{
  "n_layer": 9,
  "d_model": 768,
  "n_head": 8,
  "n_kv_head": 4,
  "head_dim": 96,
  "d_mlp": 1536,
  "vocab_size": 16384,
  "activation": "swiglu",
  "norm": "layernorm",
  "norm_place": "pre",
  "norm_eps": 1e-06,
  "positions": "rope",
  "rope_base": 100000.0,
  "rope_fraction": 1.0,
  "qk_norm": false,
  "attn_scale": 0.102,
  "bias": "none",
  "tie_embeddings": false,
  "parallel_block": false,
  "init": "normal",
  "init_std_qkv": 0.0221,
  "init_std_o": 0.00522,
  "init_std_up": 0.0221,
  "init_std_down": 0.00522,
  "optimizer": "adamw",
  "lr": 0.000826,
  "lr_mult_qkv": 0.5,
  "beta1": 0.9,
  "beta2": 0.95,
  "lr_head": 0.00642,
  "grad_clip": 0.5,
  "warmup_steps": 482,
  "schedule": "wsd",
  "decay_fraction": 1.0,
  "decay_shape": "linear",
  "final_lr_fraction": 0.0,
  "batch_tokens": 131072,
  "seq_len": 1024,
  "doc_mask": true,
  "z_loss": 1e-05,
  "train_tokens": 1061000000,
  "steps": 8095,
  "dataset": "wikipedia_en"
}
MLP neurons of a small language model. Each row is named by its layer, matrix (gate and up: input weights) and neuron, and shows model dimensions 384-479. Each number is 128 + 32 x the weight over its row's rms, rounded and kept within 0 to 255. A neuron's up and down rows have the sign that makes its largest values positive.
After each neuron's rows, "fires on" lists the tokens most often at its 100 highest values on Wikipedia text that the model never trained on.

L6.gate1224 [126 130 118 109 183 137 173 161 146  86 147  97 147 156 102 132 109 155 197 181 155 104 149 161 142 136 123 112 107 100 107 108 116 121 131 188 164 110 107 144 142 113 117 154 114  91 131 150 150 147 166 131 133 137  76 111  86 145 192 114 151 125  86 103 133 129 109 170 167 109 143 111  82 125 128  91  78 137 123  84 142 118 104  96 115 117  80  82 103 136 137 144 152  75 202 166]
L6.up1224 [109 124 134 138  94 184 171  79 157 205 144 138 167 103 161 119 126 134 126  70 215  73 104  56 130 120  85 144 125 114 124  91 163 144 109 149  75 126 104 123 156 151 110  82 101 157 140 173 166 101 119 119  90 110 161 136 155 194 144 102 100   4  99 152 180 168 158 132 147 164  98 133 139 210 108 144 183 137 136 143 170 146 127  68 113 121 162 105 165  90 125 103 106 153 134 110]
fires on: ",", " and", "er"

L6.gate930 [ 30 114 157 145 147  90 124 133 104 150 127 186  77 145 123 115 123 130 107 160  59 176 142 145 153 115 111 104  95 147 135  89  86  37  51 115 131  87 150 139 173 168 100  92  78 154 148 123 116 157  94 138 173 138  87 118 130 155 168 172 109 143 101 176 109 143 185 148 148 143 109  98 125 138  95 145 130 117  88  36 163 116 137 128 149 126 146  98 138 122 114 131 100 131 158  81]
L6.up930 [171 155 125 124 143 112 132 136 131 155 140 113 115 150 134 109  87 132 155 129  69  84 137 154 125 154 129 136  50 148 114 117  76 139 105  89  89 118 148 173 160 129 124 113 120 116 130 123 116 106 124 117 131 181 165  75 181 196  49 141 104 168 152  97 139 119 128 167 154 114 159 132 139  70 171 151 134 171 156 137 168 107  92 123 150  88 127 117 100 179 127 117 133 112 119  55]
fires on: ",", " and", "0", "6", " m"

L5.gate1176 [ 77 137  75 140 137 192 123 152 127 134  88 139 147 156 160  74  98 115  82 110 143 148  96  76 131 144  84 114 144 132 136 158 132 141  42 137 116 130 131 152 142 126 122 174 207 103 103  97 122 104 141 156 190  81 154 118  95 160 186 169 188 176 140 115  89 107  82  75 127 105 165  65 140 112 136 101 157 134 190 125 158  87  69 101 105 111 103 166 135  95 171 104 121  77 164 153]
L5.up1176 [105  70 118 170  99 140 100 141 157  88 121  72  78 115 131  85 139 119 135 156 118 118  61  93 116  79  94  88 163 127 108 133 189 116 135 122 135 122 137 144 110 151 150 147 120 132 106 144 186 127 102 149 114 116 131 138  63 139 117  99 134 133 134 101  67 107 112 111 189 109 128 125 122 148  87  81 105 158 100  72 160 106 151 141 145 138 125  96 151 166 174 111 144 138 117 142]
fires on: ".", ").", ".\n\n"

L5.gate1242 [117 156  98 122  83 154 177 136 137 124 174 160 157 182 152 125 191 105 132 143 100 124 136  78 115  96 112 169  67 131 132  93 110  98 119 166 154 138 150 112 121 114 134 197 144 146 106  90 139 137  59 133 174 165 115 101 118 104  96 174 170 129 101 108 133 104 152  90 136 154 150 117 197 176 168 185 146  62 143 100 114 125 138 145 121 127  77 215  63 123 128 170  65 146 171 153]
L5.up1242 [ 87 119 193 133 158 123 124 145 129 162 133 116 119  81  97 131 116 136 121 132 177 133  96 101 136 167 147 123  58  94 174 164  78 148 136  95 133  87 134  75 114  77 112 137  81 118  90  88 131 134 137 141 187 101 139 115 109 104  94 167 174 134  79 159 138 177 110  81 186 150 128  96 164 127 100 158 137 174  96 191 135 171 131 118 141 138 161  93 104 113 125  70 112  61  75 169]
fires on: " in", " ", " for", " club", " with"

L6.gate1346 [164 170 142  92  90 146 146 129 134 118 103 102 141 126 154 160 108  80 130 167 151 215  61 118 122  26 137  96  75 154 126  77 183 142 167 118 182  90  81 143 110  55 101 126 123 233 203 128 145 191 122 146 142 108 147 168 132 136 159 166 167 129 174 132 130 125  94 124 100 135 112  75 137 149  83 152 114 173  93 151  99 119 123 111 107 118 152 172  76 103 152 123 119 113 121 167]
L6.up1346 [143  85  82 160 148 138  96  26 177  90 193  90  53 105  84 135 154 120 125  55 134  85  72 106 137 164 128 125 145 148  88 136 201 191  88 120  97 124 123 140 151  98 123 133  80 170 165 154 170 117 183 199 125 176 175 104 156 106 145 153  94 102 109 160 129 115 137  64 139  59 130 170 148 212 131 164 116 112 123 144 137 194 170 122 145  63 140 140  94 127  69 143 146 109 105  96]
fires on: " ", ";", " |", " of"

L6.gate802 [160 111 176 142  75 135 156 106 129 110 107  94 118 173 153  82 122 113 165 127 177 109 115  74 151 105 105 105 142  94 169 126 136 105 165 125 100 142 176 176 131 161 104 113  91  66 143  98 116  87  67  96 121 136  94 117 183  57 129 152 132  90 158 127 122 176 155  72 140 148 101  95 152  91 139 127 118 184 157 143 124 149 112 114 156 123 145 110  81 114 158 136 111 138 102 160]
L6.up802 [116 143 175 135 138 136 110 168 138  99 107 113 133 113 171 118  65 187 193 123 159  71 121 133 148 156 145 141 138 124 146 118  49 137 118 146 105 176 157 158  46 128 153 202 125 147 115 135 126 143  73 108 111  56 172 155 114 108 141  95  53 106 155 114 141 188  97 122 123 173 101 129  92  33 116 122 120 179 120 160 123 102 149 144 119 206 155  85 104 127 102 151 164  87 156 131]
fires on: "1", " ", "9", "k", "8"

L6.gate1431 [ 99 203 136 204  76 111 123 163  69 163 131 124 167 132 184 131  84 147 159 115 121 162 123  71  93 139  89 133  61 161 100 132 149 107 126 157 115 103 115  84  88 178 126 113 127 140 126 130 122 127 120 159 154 169 148 102 105 173 148 161 117 130 148 111 158 125  76 136 167  95 100 167 130  82 132  86 153 127 167 127 134  94 124 155 103  60 132 127 161 151 118  91 107 155 119  89]
L6.up1431 [109 119 105 165 101  81 137 124 195  69 151 103 115 131 175 153 112  92 132 144  85 118  72 110 139  79  80 127 101 131 158 149 148 122 136 112 110 147 115  97 129 115 155 135 174 187  87 146 136 110 171 202 162 127 122 163 117 130 165 115 117 124 127  98  71 129 145 124 194 102 108 136 129 157 130 119  93  52 155 144 167 132 186 125 127 131  95  73 187 125 110 113  99 179 184 123]
fires on: ".", ";", "\"."

L6.gate1414 [139 141 141 151 104 139 109 136 128 147 127 137 114 152  93 156  66 143 122 168 181 128 127 132 138 109 145 116 156 170 122  99 123 180 163 119 161 126 133  86  61 154 116  74 190 135 179  78 140 120 110 116  88 110 199  73 150 198 125 114 128 143  73 150  92 101 107  90 127  79 140 110 114 115 145 110 120 165 139 143 125 152 122 159  95 149 131  97  91  97 119 108  72 109 149 142]
L6.up1414 [108 119 132  93 121  65 129 197 125 149 180 124  66 117 105 140 145 147 141 143 176  99 150 136 106  76  97 160 178 140 156 129 162  74 108 108 126  91 158 129 149 130 136 152 159 140  96 113  83  82 126 114 107 121 179 174 135 127 141 134 184  94  81 162  86 114 140  88 107 125 114  97 137 136 136 139 121 158 155 187 144 161  51 138 185 149 124 126  54 119 193 143 130 150  99 126]
fires on: " and", " ", "2"

L6.gate1524 [161 132 150 127  90  71 177  97 129 112 157 181 136 112 167  70 177  87  62  83 125 152 160 191 136  93  76 121 192 150 148 124 188 135 156  84 123  77 173 140 132 109 115 180 111 146  91 143 163 127 154 147 103 133 124 115 150 158 139 142  58 106  89 151 131 162 111 165 131 147 114 125 137 170 124 124  69 109 122 151 174  95 139 138 108 100  88 142 149  58 101 142 150 125 103 136]
L6.up1524 [130 156 132 109 159 191 119 107 161 112 149  81  99 147  97 136 153 111 119 209  78 119 108 120  78 131 160 192 114 122 164  95 128 165 139  95 211 153 128 156 149  83 129 191 191 128  81 118  70 121 136 179 131 182  88 183 125  97 106 197 165 163 170  71 150  56 179 107 136 110 125 116  51  90 139 108  86 118  98 183 190 149 105 102 146 145 173 125 122 136 122 119 115 185 151 156]
fires on: "0", " ", "9", "1", "8"

L5.gate486 [134 112  90 137  96 109 122 136 175  88 139 117 143 102  87 151  84 122 145 139 150 140 102 142 123 111 125 127 170 146 105  68  60 119 142 120 103 162 135 108 144 159 158 127 136 191 110 155 101 128 183 198 255 176  71 125 126 133 153 109  99 119  71 107 130 127 166  95 145  75 115 139 131 104 167 198  79  66 123  84 107 113 161 136 108 110 116 158  74 156 129 159 120 113 192  99]
L5.up486 [126 130  86 164 136 112 185 129  94 153 153  99 124 128 136  92 102 135 121 177 155 104 120 143  82 135 127 101  92 128 150 169 140 123 128 140 135 116 131 135 127 208  85  95 166 176 145 138 123 103 132 107 152 129 104  83 119 126 146 133 147 123  95  93 169 143 108 172 147 163 182 107 212 128 147 169 118 148 150 124 127 164 133 126 120 157 135  59 116 135 135 103 110  94 124 157]
fires on: ".", " for", " where", " a", " with", " an"

L6.gate206 [ 71 109  82  92 123 115  97 106 121 111 119 131 158 149 210 126 103 172  93 163 107 161 138 104 131 131 182 124 116  87  88 101 168 120 122 151 111 171 136  77 116 166  92 108  83  79 202 145 160 197 182 191 148 107 175 142 127 148 156 108 159 108 122 131 161  48 153  82  70  89 108 190 150 146 104 127 146 143 153  77  48 141 166 135 164 106 179 190 138  82 152 148 140 104  98  68]
L6.up206 [129 179 114  92  89 147  49 115 121  95 146 127 161 137  81 131 109 144 126 152 122 163 203  51 176 107 176 112 114 114 115 160 203 183 126 120  68 109 149 154 113 156  94 110 162 159 159 142  94 166 111 164 163 135 121 133 143 104 160 112  77 138 150 150 167 189 117 110 148 154 120 135 168 166 110 103 147  79  68 130 107 169 177 119 162  41 135 157  93 107 159 162 164 115  89 119]
fires on: " ", "7", " |", "5", " and"

L6.gate4 [ 88 100 157 112 105 205 149 128 134 154 172 102  97 157 120 180  90 148 129 144  89  69 112  84  77 161 158 102 112 129 129 104 119 132 130 145 123 158  75 126 123 152 138 103  81 141 146 112 166 116 164 141 188 132 156  91 147 138 108 119 141  95 128  80 129 129 130  73 125  73 192 131 162 126 164 165 104 210 177 114 109 114 139 157  81  93 133 136 120 109 171 103 130 116 143  91]
L6.up4 [ 78  80 135 118 141 130  65  96 101 137 156  93 134 111  96 100 124 121 114 142  23 144 108 112 154 130 106 156 110 144 136 114 140 109 121 119 124 124 117 156 141 105 179  98  97 158 125 117 166  83  91 176 170 138 127  85 133 130 157 139 192  98  99 129 112 156 119 126  99 161  92 146 109  76  90 126  98 225 105 184 192  69 125 205 157 159 119  99 139 148 116 106 136 190 119  80]
fires on: " (", "—", "/"

L5.gate949 [147 154 167 111 172 108 106 126 143 114 129 178 140 122 167 130  98  88 126 128 191 183 113  85 116 117 108 148 138 123 104 102 178 172 171  93  83 101 146  92 143 118 111  88 119 107 168  58 117  55  99 147 101 157 133 114 131 140 114 155  90 136  85 114  43 114  86 101 105 114 105 128 143  95 115 142 109 118 133  49 100 104  78 127 171 139 102 109 100  98 171  80  94 164 113 100]
L5.up949 [116 130 115 106  95  97 153 145 112 133 147  95  98 112  95 133 223 110  82 174 145  99 147 116  76 103 142 207 135 147 138 103 131 109  67 177 173  96 108 114 137 128 138 104  51 144 138 111 175 139 127 192  96  86 167 118 148 110 126 138 134 162 125 142  89 123 139  74 178 167 190 151 147 115 146 115 154 130 158  84 110 193 129 107  92 115 157 110 114 146  88 118 123  95 131  92]
fires on: "2", " ", "1", " |", "3"

L5.gate1130 [ 72 129  96 108 121 145 140 116 154  89 138 154 101 139 155 181 149 130 126 103  82 186 149 107  88 137 122 116 116 135 114  86 222 127 114 101  93 133  90 154 148 108 135 154 145 105 137 125 125 111 145 139  93 142 143 123 139 159 124  52 104 153 113 137  81  70 106  84  73  95 161 151 138  77 173 111 146 163 159  82  98 139  87 108 101 187 141 148  98  68  88  93 162 112 105  91]
L5.up1130 [140 146  79  82 177 160 101 119  95 100 124 118 142 128 121 206 167 104 111 134 148 147 117 152 130 116   0 111 147 150 116 101 176  84 144 110 103 145 104 181 116 113  77  95 121 118 116 140 126 118 143  22 149 102 131 121  85 141 100 133  98 143 142 165 121 108 128 120 106 136 129 154 159  84 149 185 159 129 180 103 130  66 132  84 100 155 103 132 197 114 116 105 164 158 125 126]
fires on: " ", "un", " |", "–", "us"

L6.gate458 [145 168 150  82 127 118 149 112 149 181 101 165 150 110 123 114 153 102  91  50 137 119 144 141  99 110  77 124 132 159 132  83 153  82 118  64 122 108 106 112 110 129 107 126 107 158 174 100 119 165 112 120 160  51  88  84 214 217 143 184  63 147 162 155 130 133 190 134  85 108 157  76 124 161 124 182 159 146 110 158 143 155 124  93 154 185 142 169  68 139  95  97 144 160  97 124]
L6.up458 [160 123 171 138 137 104 100  72  86  88 179 104 185 137 109 173 171 124 136 134  90 118 145 137 110 123 122 142  52  92 127 103 124 140 109 144  93 159  60 137 185 123 177 159 156 136 128  86 142  93  28 118 118 114  66 129 149  82 156 156 177 124 143 100  92  71 122 160 111 170 152 153 130 132 124 108 121 145 101 165 133 123 192 173 158 138 163  32  87 130 125 109  60 103 129 132]
fires on: "1", "f", " ", "8", "0", " a"

L6.gate607 [121 147 158 150  96 154 172 205 107  59 129 115 136 135 139 126 126  99  83 148 129 161 122 113  51 111 135  99  91 107 136 135 154 158 117  98 110 128 107 105 105  98 131 173  72 127 140 181 132 169 153 153 152 112 175 104 152  93 163 150 101 168  98  59  75 138 171 134 117  84 109 118 122 155 112 137 152 108 123 112 104 123 168  79 142 113 182 147 129 108  80  87 169 160 186 182]
L6.up607 [119 135 187 118 177 100  57 169 119  99 123 170 159 122 116 100 132 101 161  87 179 170 155 105 136 159 139 148 112  77 117 143 118 126 161 138 117  65 136 135 134  90 163  92 123 154 127  86 177 133  87 129 115  48 120 115 109  81 123 160 137 128 165 133  87  81 100  81 122 133 161 168 165 118 173 135 177 227 117 127 132  90 184 189 125 133 147 125 117  96 128  96  71 143 129 137]
fires on: "9", "0", " to", "8", " "

L5.gate517 [107 174 170 100 102 173 144 174 134 193  78 162 147 163  81 154 141 132 112 164 110 146 120 132  51  98 147 133 141 169 122 125 152 119 148 138 138 100 114 121 145 169  91  86 140 138 142 132 132  63 141 165 113 158 119 128  63 183 151 114 133 142  76 191  89 100 137 193 107 166  96  97 157 147 150 161 149 131 128 157 112  98 155 111  94 142 109 187 198 131 124 146 109 148 129 102]
L5.up517 [ 98 107 111 116 168 163 161 129 167 204 126 102 137 168 163 151 105 121 120 126 124 106 137 128 124 135 124 109 111 100 113 136 182  91 110 120 168  46  59  98  85 153  84 119 106 110 117 130 134  98 116  58 110 161 143  72 132 203 145 136 159 138 181 119  86 105 143 204 110 185 162  95 109 124  91 124 146 206 134 137 165 110 104 146 141 128 119  86 194 121  81  78 164 104  99  73]
fires on: " and", " or", ",", " &", "/"

L6.gate829 [ 99 142  85 103  50 119  80  83  84 140 117 122 175  48 112 119  53 109 154 134 134 170 123 118 109  92 158 143 106 198 131 110 147  81 139 127 162 149 140 136 128 142 151  80 144 120  97 103 195 122 170 128 156 165 118  49 150 156 153 142 142 130 120 116 139 158 105 132 122  89 125  99 179 111  91 121 148 146 152 125  91 158 153 139 132  74 137 118  95 136  95 144 114 189 184 149]
L6.up829 [161 125 143 135 115 131 141 146 181  81 172 103 129 105  96 138 132 115 130 144 136 129 191 156 130 138  98 166 124 108 175 195 181  98 118 152  98 116 145  95  99  74 112 104 150 132 169 124 143 126  84 111 138 134 104  82 138 196  92 139 116 102 104 143 128  56 124  78 126 189 145 127 125 120  79 102 179 120 161 125 178 173 126 170 122 116 142 108  96 127 116 175  90 115 131  69]
fires on: " a", " an", " ", " w", " to", " on"

L5.gate334 [ 80 152 162 157 136 196 158  94 132 118 208 168 149 105 137 137 118  79 116 151  90 122 117 129  97 125  91 104 137  86 132 128 129  70 119 130  73 153 155 117 148 125  78 164 134  96  98 106 125 120 151 157 179 155  90 110 134 187 116  84 104  99 117 120 125 122  89 127 146 117 173 114 161 124 162 158 123 151 130  93  94 122 102  84  89  88 129  74 126 115 139 109 141 107  77 137]
L5.up334 [125 114  98  93 133 145 180  79 130 124 174 160 132  80 163 126  88 131 126 137  55 164  65 132 114 148  75 147 170  99 134 101 149 105  96 140  90 148 178 122 112 150 105  64 123  60 193  88 149 143 169 134 146  85  72  75 165 131 127 110 180  57 112  97 131 137  95 134  95  96 142  98 210 177  92 184  97 125 104  93 118  89 119 164 118 137 112  59 112 117 176 140 154 149 140  87]
fires on: "-", ".", "ast", " |", "–", "st"

L6.gate1435 [149 149 152 167 159 167  47 124 145 159 111 126 152  97 119 162 181  84 162 132  34  86 127  73 155  98 163 151 184 115 124 132 103  65 162 149 163 117 115 102  93 150 179 139  99  91 189 173 110 159 137 229 155 109 117  91  84 160 181 106 127 157 115 121  39 145  91 145 141 100 107 141 201 132 136  96 117 101 112 191 111 159  88 204 162 160  99 187 158  86 156 128 105  82 195  62]
L6.up1435 [155  89  95 130 113 144 178 134 144 132 155 141 177 148 172 181 162 135 125 129 121 120 136 105 120 136 129  95 109 146 131 150 179 130 140 169 122 111 124  92 108 137 151 119 108 144 165 124 117 119 161 179 165 150  98 138 106 106 156  85 162  58 135 181  99 130 107  68  89  41 109  82 105 144 139 103 116  12 164 138 132 130 129 122 121 207 107 163 163  89 139 122 126 104 163 109]
fires on: " |", " |\n", ".", " none"

L5.gate1514 [186 138 107 167 118  83 156  48 148 145 171 127 119  89 126 132  83 129  84 166 147 142 120 120 114  66 101 112 157 177  76 141 134  76 190 145 187 172 192 113 141 149 131 138  95 124 162  76  94 100  89 119 127 116 114  54 172 113 154 141 122  73 146 153  65  68 107 130 109 116  71 105 150  88 167 109 135 145 142 140 190  85  90  57 176 122 168 132 142 136 183 159 165 120 118 133]
L5.up1514 [ 47 119 127  85 128 149 120 128  82 131  97  73 158  79 104  85 111 129 121 137  67  80 137 179 122  61  87 123 112 120 126 114 146  79 133 102 128 171 138 190 122  92 161 152 112 118 136 111  91 134 105 116 118 136 141 138 203 131 124 114 111 133 121 139 102 156 133 118 128 126  96 150  89  70 142 171 139 150 147 156 118 100 190 160 134 137 106 130 127 136 130  56 159 102  76 135]
fires on: " (", "7", "6", "1", "8"

L6.gate227 [ 95 101 148 107 130 123  85 102 156  77 132 149  91 109 162 137 142 135 119 158 130  81 135  78 144  89 108  52 164 188 101 105  81  78 101 136 137 181  88 128 110 126 143 144 139 174 138  89 135 171 144 173 174 109 142  52 152 133 127 151 144 107 181 139  91  46 178 109 165  82  83  85 138 115  93 205 101 168 113 105 148 152 136 142 129 114  94  71 127 131 135 175  88  94 144  90]
L6.up227 [121 111 136  64 131  86 133 108 185 124 128 163  97  94 124 149 176 105 158 160 125 106 156 161 114 133  67 147 125 128 164 185 122 119 135  67 117  79 122 103  29 173 172 129 171 132 139  86 133  93  90 117 187 133 144 168 133 113 152 101 120 183 124 100  83 148 173  78 127 184  89 164 175 120 109 176  47 144 130  97 190 169  89  85  69  96 103 108 140 151 161  77  85 154 117  91]
fires on: " ", "|", " of"

L5.gate719 [ 98 153  86 115  46  83 114 139 109 121 134 139 176 144 122 144 142 123 116 148  64 141 126  95  94 107 150 180 114 160 144  91 159  83 125 191  97 118 114 145 136 170 135  71 118 141 176 119 185 195 132 120 125 124 163 155 191 187 122 150 116 113 189 114 114 135 119 153  70 107 149 157 170 166  76 124 148 110 107  92  87 123 152 151 129  80 118 141 154 108 162 149 135 117 147  79]
L5.up719 [107 144 110 133 122 148 174  81 145 134 140 147  99 137  79 125 113 144 106 167 152 106 129 112 149 178 102 166 141  94 133 136 154 167 160 129 149 163 165 149 140 134 114 156 128 111  89 139 142 149 173 180  92 117 141 137 122  77  74 120  83 186 128  96 105 147 163  94 109 142 102 111 127 121 132 134 138 108 143 109 168 141 126  87 113  45  78 130 153  89 142 122 184  92 138  96]
fires on: ".", " (", "ir", "z", "'", " =\n\n"

L6.gate1088 [ 92 136  89  91 126 124 183  81 115 129 126 133 137 110  96 108 147 142 112  89 119 140 164 111 157  79 124 173 148 120  63 107 175 120  90  84 124 130 137 161 183 143  87 111 130 126 116 102 107 178 132 122 122 133  84  93 148 168 113  83 156 126  78 131 113 132 161 152 127 125  89 102 139 132 140 140 170   6 133 177 130 126  84 180 135 101 136  87  88  70  55  97 140 153  90 133]
L6.up1088 [136 155 109 176 131  70 118 162 153 143 107 144 165 118 152 156 177 155 127  84 136 176 136 167  66 130  86  83 129 164 112 179 116 148 136 157  96 135  91 107 102  67 113 140 136 142 112 136 106 193 119 140  84 103 163 115 100 161 126 125 121 100 173 164 120 113 213 112 104 107 167 132 157 165 131 172 114 126 137  88 125 105  94 133 126 115 142 116 126 181  96 120 157 128  95 112]
fires on: " ", " |", "3", " Team", "\n", " January"

L5.gate401 [ 89 130 117 121 102 101 146 133 156 165 114 120 130 134 112 216 128 130 119 165 194 113 162 103 100 115 148 127 100 154 122 155 121 144 125 106  82 159 154 115 128 122  92  95 122 140 123  94 105 130 108  67 108 155 156 166 121 103 178 123 100 117 100 184  95  86 145 166 152 134 138 130 120  89 141 142  91 156 133  91 124  97  85 101 166  96  78 150  72 109 158 127 147 126 123 139]
L5.up401 [ 92 134 129 126  89 136 189 160 156 161 198 118  68 149  87 157 102  62 121 150 148  85 158 125 143  93  97 127  77 122 129 182 121  89 159 115 125 116 217  69 101 148 137 140 127 131 131 162 111 147 124 106 124 150 154 151 117  86 107 184 117 176  98 114 112 133  95 133  93 109 130 112 137  65 132 149 123 152 141 141 147 135 130 149  94 158 101 154 103 114  77 112  96 142 112  96]
fires on: " to", " in", " and", "In", ".", " as"

L6.gate1502 [101 149 106 155 100 119  97 115  97  86 204 116 156 111 119  99 161 127 114 102 166 142  98 110 139 135 110  71 130 155 150 111 157 213 171 114 132 107 108 118 132 143 109 187  64 112 117 150 158 123 134 128 161 100 136 148 142 190 133 189 102 136 101 116  92 111 116 153  81 119 106 117 118 155 112 158  93  48 130 128 147  97 106 147 111 101 149 207 102 117 114 173 154 152 146 120]
L6.up1502 [133 108 124 144 130 118 195 140 177 128 152 137 143  73 138 122 126 131 190 151  50 111 163 126  46  89 122 151  78  84  90 160 159 158 157 135 126 110 114 148 168 150 158 177 146  68 162  86 104 153 128  56 117 166 113 135 155 145 130 134 146 138 182 154 119  72 151 104 127 125 146 206 118  91 100 139 117 129 139  93  93 199 130 123 137 152 141 148 123 102 177 108 141 123  98 162]
fires on: "1", "2", " ", ")", " New"

L6.gate1280 [122 154 177 182 132 169 134 164 107 100 175 131 151 140  81  61  97  88 112 109 163 151 153 159 149 147 107 110 171 109 127 135 122 128 166  71 135 130 151 164 125 134 138 134 155 130  96 133  74  74 114 133 142  75 172  88 186 144 157 118 143 139 132 113 118  88 134 110 130  95 132 188 144 173 148 174  48 102 137 143 202  98 106 135 138 114  73 133 136  80 129  86  88 136  94 133]
L6.up1280 [ 91 103 143 112 162 122 167 113 122  58 157 136 111 109 130 117 137 142 151 132  81 194  80 160 159 141 158 103 163 154 133 131 140  98 128 157 141  70 119  95 144 148 154  90 138 134 156 131  51 104 142 168 142 151  88 123 141 128 164 170 132 107 100  37 154 141  94 117 117 133 139 139 122 108 121  92  70 155 116 147 144 125 137 127 106 145  43 186 187 167 140 133 149 198 145  90]
fires on: "2", "1", "3", "0", "9", "4"

L6.gate974 [116 157 154 157  88 113 137 134 142 161 146 171 134 141 190 153 142 190  92 191 142 130 150 123 132 155 130 130 124  71 163 182  67 168 150 153 143 129 124 144 142 125 125 129 127 134 150 146  64 134  86  66 144 151 118  74 187 148 175 165 111  81 142 152 121 154 121 147 153 139  92 145 143 137 143 150 139 166 110 123 120  73  50 112 161 147 146 160  94 100  92  78 157 167 105 134]
L6.up974 [177 144  96 128 107 113 175 101 144 162 125 138 170 144 165 117  50 164 133 132 123 111 166 176 144 174 105 132 156  60 132 123 165 141 131  85 151 133 126 141 139 142 110 137  99 128 141  96 176 166  98 140 127 103 142  98 167 164 110 126 151 132 164 156 146 182 207 228 145 109 135 161 179 112 116 138  41 166 128 168 135 162 152 172 144 177  62  86 149 153 133  74 141 122  79 104]
fires on: " well", "0", " for", " —", "ur"

L6.gate399 [139 159 135 113 134 135 159  89 142 110 143 104  97 171 161 111 145  72 118 163  95  99  88  32  89 127 104 119 142 216 133 119 175 115 147 116 187 141 103 110 103 129 170  94 135  91 138  88 138 101 154  89 168 173  47  74 165 171 154 112 155 135  73  95 121  80 135 131  99 110  44  65 204 147 137 112 100 149 126 144  68 150 155 128 100 184 160 180 107  90 127 144 141 104 157 107]
L6.up399 [115 163  94 132 136 121 146 173 185 142 159 151 115  85 149 141 153 137 182 158 158 161 127  48 134 158 109 126 134 190 121 118 122 162 105 141 197  94 116 155 145 166 130 126 123 172 117  98 128 148 103 152  87 101 118 147 123 178 108 150 132 128  88 155 123 174 145 143 166  93 139  70 128 185  81 196  85 155 120 187 142 191 103 131 127 193 115 180 127 166 141 139 159 125 136 115]
fires on: " and", ",", " (", " to", " or"

L5.gate439 [125 255  59 141 164 143 185 193 125  71 112 134 146 128 122 119 164  76 141 118 120 125 124 132 168  99 114  62 133 108 118 163 143 130 106 105 141 107 147 127 106 108 112 114 147 180 177  97 124  96 197 155 115  90 103 155 148 144 135 142  78 146 120 145 131  84 108  73 159 113 108 144 213 153 125 175 167  86 117  95 108  92 176 114  90 101 176 176 166 141 126 118 143 110 166 125]
L5.up439 [153 171 128 123 164 147 138 147 154  85 127 117 188  80 133 110 134 139 154 101  99 154 121 132 146 148 176 116  91  89 125 199 133 135 146 116 158 101 109  99 159 123 111 104 137 124 191 116 121 134 157  89 112  61 129 152 122  75 133 137 110 170 149 144 123 155 166  98 135  75 157 167 176 142 149 150 102 187 134  81  69 120 143 121 191 128 162 181 107 158 136 116 167  72 190 103]
fires on: "9", "0", "8", "2", "3", "4"

L5.gate650 [131 103 133 145 123 149 101 116 116 128  90  96 113 128 169 114 135 122 142 122 124  92 148  76 110 102  87  82 148 153  82 115 124  99 139 175 185 148  76 167 178 148 131 171 123 129 139  52  79 211 124  94 155 150 157 128 149  95 152 122 201 175 113 130 136 152  92  97 177 129 147 139 130 106 145  77 127  72 121 105 169 178 139 123 182 119 100 119 165 123 172  81 127 143 144 158]
L5.up650 [150 106  91 144 101 128 187  83 146 126 121 113 129 147 112 130 116 114 184 130 113 110 150  93 148  96 135 140 142 130 111 154 140 118 134 129  76 104 114 137 182 100 103  72 143 143 159  85 149  94 130 119 177 109 160 133 125 161 182 148 128 157 146 139  37 150 124  74 169 110 134 141 120  89  98  63 136 109  95 128 178  91 195 131 135  65  88 113 117 120 204  80 125 185 117 113]
fires on: " ", ".", ".\n\n", "Early"

L6.gate1531 [134 142  71 169 105 167  93 136 137 144 149 142 101 106 143 151 154 144 169 123 194 156 103 133 162  91  78 141 176 111  98  99 150 142 101 169 162 120  30 118 116 140 116 132 114 131 152 130 128 118 201 130 164  68 165 110 107 147  78  97 157 106 116 106 152 110 125 113 158 155 149 123 138 133 115 123  82 120 130 168 125 127 109 116 125  95 109 108 129 132  87 132 120 155  76 107]
L6.up1531 [145 111  57 109 134 111 115 143 148 157 196 101 186  65 107 135 125  74 163  95 165 129 103  95 150  98  96 106 186  68 127 122 133 174 109 143 147  72  89 133 124 182 141  94 120 167 131 145 132 168 138 193 160  76 101 112 120 156 176  74 140  95  79 134 172 162 166 149 175 136 107 106 119 155 127 138 146 129 165 128 170 171 111  60  93  99 111 142 128 125  93 115 105 127 154  74]
fires on: " of", " and", " the", " in", "'s", " &"